{
  "num_hidden_layers": 11,
  "hidden_size": 256,
  "num_attention_heads": 4,
  "num_key_value_heads": 4,
  "head_dim": 64,
  "intermediate_size": 704,
  "vocab_size": 713,
  "hidden_act": "swiglu",
  "norm": "layernorm",
  "norm_place": "pre",
  "norm_eps": 1e-06,
  "positions": "learned",
  "qk_norm": false,
  "attn_scale": 0.125,
  "bias": "none",
  "tie_word_embeddings": true,
  "parallel_block": false,
  "init": "normal",
  "init_std_qkv": 0.0312,
  "init_std_o": 0.00667,
  "init_std_up": 0.0312,
  "init_std_down": 0.00667,
  "optimizer": "ademamix",
  "learning_rate": 0.000332,
  "beta1": 0.9,
  "weight_decay": 0.28,
  "lr_head": 0.00319,
  "max_grad_norm": 1.0,
  "warmup_steps": 399,
  "schedule": "wsd",
  "decay_fraction": 0.811,
  "decay_shape": "linear",
  "final_lr_fraction": 0.0,
  "batch_tokens": [8192, 16384, 32768],
  "max_seq_len": 512,
  "doc_mask": true,
  "z_loss": 1e-05,
  "train_tokens": 157700000,
  "max_steps": 10117,
  "dataset": "wikipedia_en"
}
MLP neurons of a small language model. Each row is named by its layer, matrix (gate and up: input weights; down: output weights) and neuron, and shows model dimensions 48-175. Each number is 500 + 40 x the weight over its row's rms, rounded and kept within 0 to 999. Numbers have three digits each. A neuron's up and down rows have the sign that makes its largest values positive.
After each neuron's rows, "fires in" lists the words (lower case) most often at its 100 highest values on Wikipedia text that the model never trained on; "fires after" lists the tokens most often just before its 100 highest values on Wikipedia text that the model never trained on.

L8.gate292:498588456420507534456454508460495503539481470493517490487507511571554492453521532411455446524516517508529493485467486504476506494522551432515528482496476499478495495445490498526522511542527500489499466535528501438487511509464478521474556513506481483516415551477511474482405456564514560560502474475511505529632504569512550557560434470528472533480452518466583513534464527478471566470479
L8.up292:514540555432481469485505464430471447455533581530445474448541535499487416516571508449482506503489492510511521528464532522492436489483488495548501598505531532422498443549485467514501543520578569491551455522521491499438511576559457436542549544480473539492520442468456485474586521507464520485523502567518549536534459567553477481500469445553526530499443469419498497447549463512465483437494
L8.down292:442509478530508525404511443533488526578538503536519448540538453532567539373563476486574517494507547539512477469530524511521470505473482436489440562500507610464475546492537540474455447512570485567495512511479536492522488459585513514467511491499476557564472469539486520485419552479422540545454399569497478486522511453489545491476572556462505506511512465482515485514466508568527398391552
fires in: "war", "world", "south", "city", "town", "cup"
fires after: "or", " W", " w", " r", " c", " to"

L6.gate356:519459455498443593473502505525531483521525491489493506459492549549528565529479471464598468491462618504509505458525495456486542477484570465543487463472472507502502502518550504516480447524528551505508580586552596505586500463489454553500468503484492490558502433517519495524503476542482528476533490495498496475543525520509492537504470445580472509434459484472521462447513546425488525524459
L6.up356:440462493459452424555481477443471488500495432530520486500501489516543520504576458539471491461417486536529491559508496536514387439461472557601504517504501502477550516492495472448467517526530444579557480445429502594463550480501515493493521515481469493438445501512564551572567524538469530463487406454530447461541437473531467478449519511485489492507553472547492474533510521542573507514496
L6.down356:534423534409520505500465490531480510510467468509563472536495459518498477508475582534503449449495565477536492560532487501514501473536567559444506399473579577534460469508540476548481528570522496494532455553499503479484525599420473491518509523486502487531480498545508488514509503488496483508464515482545481449527508519405480513548564545502534511521440499551495532542503494539560548546502
fires in: "where", "when", "after", "while", "what"
fires after: ",", " wh"

L6.gate565:482521461482421539461421460529477425466500562427483536445468546511483507581501444539457505538545490481522512470493533487483452535412514454501494442516448498524470503480564537461481511510476456532506446507540526518508581517448441486455460474487518507587523551465495510462490510445476552535558460504466501466533468496517473436419522443505449557443479466506516477549514458527469534490520
L6.up565:465512514510520452509519476480514442554487529514526563510447557504473632483510509522413481449448488528506458582514520526459404477503478483459508552545574537496510488532521555453499529480461461536513473430561429391487506540505533436509470431489493509485465522462458519484524494469482510524454521488452517404470423530524438480496468459495484555497503509582456491519510470539449465470446
L6.down565:564495508463420615567513475487486533507519528449479484504495442509515544532475476484598496486516454467459563488430480521519498514535519531543445517475476472501450451559465496492460506475440472482467571486498463481511486495529505587505520518556510526555474496362484535533509505543534489415536483538388432538486473524501442475498470473495523543448527580523467536526502512469468516464511
fires in: "between", "of", "the", "being"
fires after: "et", " one", " be", " al", " b"

L6.gate206:518512483500472555456402453487446483506502465402420505436426516515452505509482466542509477500535527469562565521521527448520458415523483477539526599588500506462488508435521448448530436577517504494572473498454450502432433435500486527549502516565549484512536478418475526464512479490453468501464536487531477503529555466459530591540500464555499467519473525547597486512499520534512506499553
L6.up206:503452452515483559527398543463462481507532500498423472465504456536538462547491535523516511444547515578545573555518464476569532540461541501522537482530479514540552512489472538551565542506486492539527555495453496531479354482491491529471483562517415517455568486506541508440408499466460501481468542488526519537533458532455486531544457525478454513522480539513516463424543514473565503471449
L6.down206:406445532531615562431496490549516518491444487477523527490479516519462556482550512496548504484505431504528537531545485504410506550489531535414520438502494490519521444515506526550419520520468469525489421522548592491478564465530528513509461448493504464503538533449507474554440489536468558434517496485500581519482527508564509485455435570558487491518478484383518524440494502495505477555414
fires in: "william", "won", "when", "wrote", "while", "went"
fires after: " W", " w", "h", "W"

L6.gate490:517494476439489481606466480484501550470529509562465474439520558559455531524533513444515397406485546542532474548529478525472510517563568582483521518470483482575585514427538543511493490481569483563508602497571489496495520419500444494519415469533455468520525509444461514532493539527511499539579497506455520456509481529478478479465518574538483583473565513496505456500485470510502472483463
L6.up490:513534434443472540477417531482407509493504490454526498446482500519589543473548488477504412507442560516500507523530501486519474506471465542525504428474416576465518488488547570468466473522499499494514510459455509491561467488473500474555541499488489489491490449500556557458511488459479560471484510537457521552559432512501509464489415558503520515505474523501579391520590547510509534526517
L6.down490:471505555517473480493507445449571525507484488541564528534475512504452515490503452465557460488439549534439506456480534536434449508542514516533462449465489518485443447526539555488513568535575488497503446600521462508470541594458494551521518515605524484501431475528570478485499467521451457592492489466553582557506572483480454532562425533523549524566460528475484475470479505445530472526471
fires in: "while", "what", "this", "home", "house"
fires after: " H", ".", ",", " h", "ou", "ed"

L6.gate600:479509539533453525415513468529506429503568545493485478493473524540541495513431439472495463482496473574482508526566539523481513446473518556493554411509545480475399513540474534522505454465540531448589565523524481489492470541425504473493495513505487489456586499462490584498533483464479506515455546468477585412466532443530443486525441503504478439559502555568529476539544499485425530547436
L6.up600:433533526489501576428459529553489487477512488523481546466460473543488583539459497530557536516424490528460534470433505407505525452496556516397578504568531508541470492472545565419495419486455518478558491423510423410528540508470532502503533487524509479558540513518510526472558487486477537474464514488525541480499613495522453519481428470506479490505501525492510502507464513530468610416534
L6.down600:501473511520506501468507468461537546479489456512528505487529402485526428477429464465522502501533524499570452506497500466511469569584531524418518478545534506547504506456517573580353439479458559512515525536482513517541458506557479527541491546465510519547430565463570527575475485481471501526489477467546462484628507535481542525496494497495469506434461499468488484503508513506535520515503
fires in: "father", "what", "born", "whose", "those", "family"
fires after: " f", " wh", " b", "b", " th", " un"

L8.gate629:407500530426526539477492530482458457458529489477466503433530542515490547516483465488514595434473548518464498493534479500467508452452535527571490509552479477452567536496513523480548495495518518519479577462468525478502552572495515590467502509467502445549536495491543470542523512452464508484460461497550491453508511465499512505503499493489432485467554528545552550500521528482567542467469
L8.up629:451561514553470548533523428463443530539544545557521468536563440517521488535524492541518458579474499446582522549556521550567534548492420584494548506468491472540554524568478470499475523508522498491458509477519509512437526524496497551393477537484497489525490577503487461429511572502489544471533494505513583549519536447479437548487420482545490487489483531542543471548436489601514482502496
L8.down629:465572464493522509480573448463518476576527493558497480610503533469478583508537498463481514452496494575496467508550511463436500446569396500467512535502512471492500504449480542432506484498446552540505443522508575517517519503575486492454449518489469485541445536553450488492527490523551483487481512558487485550551429522508492580506462486476527505555528437416472450469479531528505492476544
fires in: "between", "highway", "way", "ii"
fires after: "we", "w", "ar", " w", " Th"

L8.gate343:511538531506560548489484525518518498505410537456483508513502466590529442522459547496438499397525547519535504539585490573522474446486440549503480481489477459529500496469490436566432522520469471538549537440440418488503542465448472484498499456511506488548422545539482376537531455508471548446553526538579458495518415532448487532449455510536457469482528449509454436531518556500549488541362
L8.up343:498522398440479529538531605517481527503522475481511524471503502428455501474459560476458541545486566526566600483519527534499482502456523493520536504535535480517479540464465518503516458518517516534587523430539477480505481458472483491486501431484441470509535512495507493488535476477504456496537430489490407579424484474592422490492523533499503448550624476504449513524515557514486442529499
L8.down343:415497550472499544532490557557472495535489496515461508492532490488476502506494486499469495521499459418517491525412515526453408534486462472468486510481407572484510546487487459549506524519443494566564514549574420479576485491565486470435473493485525434564576444379501463499492475458510461527525535599416489417550423482519489526425472518514491462512523532509545569467538474451506519441453
fires in: "in", "as", "at", "according", "with", "from"
fires after: " A", ".\n\n", " W", "A", " F", " B"

L6.gate447:499526516471542523473570522496503565521477470413509503447461531482487548475398460498439556488526538515445546544515530516533542445448473469426533451554515526491450522479512580468486515482528500496436498494531434526527504412443491477434423454531490508496506544472511534530511520471469550600520503508494464497567472584522468570479459533503430496547563407548521502550530479477516560495569
L6.up447:502422511451486451482476534505486574496556520492511541542471408498464513593476513497509507517439520553453488518508517581454559458450464466592487533514572489472445502566553515562478467513546512459511468416508473512488470479608500511492471511513406503509509465459465506546531496504488545540466539419479440397530550480556455536510407487541472439539565470508465440524556466507579560515615
L6.down447:462521537470546515514449473500494557491444475535518459429506494493502507559508495528480468471501475451497546473492471405456592524523609530494457474513431499482449446486460500512469478591501500512513583536466495512516565500486460597514535524486548499532485520471584491415466536591510465529481500487512509490533529497414510392518518483486461574512552490476430532511517502474526533515532
fires in: "between", "built", "born", "based", "basketball"
fires after: " b", "et", " (", " f"

L6.gate349:502588485538464454490420428489431498530528477438476575453481494473479562602502459508461483501472525518523559523609524556452541508474482500413460503479557493536423460458506491476535536491505454522558545442526408513439506442483470421468488522514475497501527491476516544509549491508480478557502499561519465407526456495474458546462434574447516469461547454572571449499459524486467555473495
L6.up349:478502500554532459498467421512451499468492517530417584497473416490467488522474555512488463440469513520540454524571468457558493503384527441543545540564518483503534449464465431532498434454535429447484474448497444552501508475537460533544547458503522495540481517529503476507476520441499524435525478551542451475498451503520527566446528578506444482552484542478438453561478527461463471509554
L6.down349:472480488486482486519483466586481495512454492516458517478453584535494539539451533515516550541511473500491506519439424490553476504534460525488497530491460562485553539478513526494533484477517445550544568494574506527606493460573496454493425449513477450497544524436464554477577461539488497420538413496538417517547491469575521512492445519441420456500490558461598457493556499525479496537508
fires in: "when", "with", "for", "by", "while", "from"
fires after: " W", " F", "W", ".", " B"

L5.gate203:530521491472476512457509491514423470487421462431541494391469531536461571466475534480489491530470501536463564538580472502518562467494591521574531540538516514457508570530514555482506510469556574523599510520512454511588534454514509510521506483516466523545478459470472511499505464479482554515536496429423519526519442559529433476471546516517495511457531466482539475424511497467548515500533
L5.up203:458560500534425547568506562449485464516434510490454494439494556492499547470494491457440524409597516489509483497462420507508473554454468541462483514536549562498493520452502481556480552556479461483504487442562435474452477473428491414528526443462470517490465486472470509504529484459484502501595488580534478416539469444498471458484593435442491539471526453514473519512481495486468514508450
L5.down203:380481482520577523583526515481460538527555530494513466508466487496564504464455417543512497501549557523553465520488500495479451558499616499460434542465420498536513504497555485439515480520557489528454563468512463522446466530503455510468449486480470505499517558479475490536451496422500519483571497664446411477473578511536471444485477497481517515452571499554511493466506517471469501509459
fires in: "including", "five", "being", "give", "made", "of"
fires after: " includ", " f", " be", " g", " m", "."

L6.gate550:449510570484509572517517528462495492468544485480549517451461515523466451488534518434507454553491489485495466582501458549485487505532491515484475537449404461430521478494497501514513518553546485524395540556421517519539582504561525627517444550481477499509516544495463468471492476495502546504496558526456446475534570429459493588529504490466514510476402452435531481498541501486541606495583
L6.up550:496436541596522548450483477564507555485542485545458445541490455488500445484452519479450481535513465492451505530481472539533512540525509433498528535463460466551532555428474579516546496446461523476515561522489541491445478434481530593491474479460498529446512571492563502471489520440503575556432537555580495548493554461357487568477526519473475557548560481561563508492491563437538546496530
L6.down550:492491494569510512489462517521485497439529532472483527505427469488528426463510522472482540462536541530448503458506508593527506477469507471505529532541475565538540470454562549510474450415474573520470560502525534414496573487501515524496493489538547445454504537568585530524511436490495479549554481545533530470457444512510531489533428479471454515553595550533461488541450487446530567494544
fires in: "medal", "highway", "way", "day", "in"
fires after: "ed", "w", " w", " m", " d", "iv"

L6.gate329:524525523497545575526458492487469554493483474467459568503437506514514532537517510531455479475589540551505482504536527390502472518468499524536498483520495474555512473478483555408465432536577516495485499565405434410490452502493482482517471542458502479501528555491514539542551481465458515497449517417494500522521545529461475546486517513511457521562517515502554431514467510450495625517499
L6.up329:538506496495466444491441470443488602494487473544378477545446465499507467521500476522553471494458505556513488480435495504537523478529451571508447467542396476461506528479451464496520464518464485574508526482475448487465415509592459525594532564505564546473459464481558510485526513503504508497504393433408460467526499473517488500477570480608426518493496527472624503478499502439594561437469
L6.down329:439507520506525573473494548491533430485481467424492482514502508477534587542466497443539519520450503426410465564507415530469545493555502483506403457477474545454494520482531540477529512458451478550507498488510510517491576552440544517569510527507522513549452448572583462482511534626550428500564505541506501508467425497494526551550530464531483609462439449419490518533470493502524529490466
fires in: "won", "women", "wrote", "written", "writing"
fires after: " w", " l", " W", " th", " h", "W"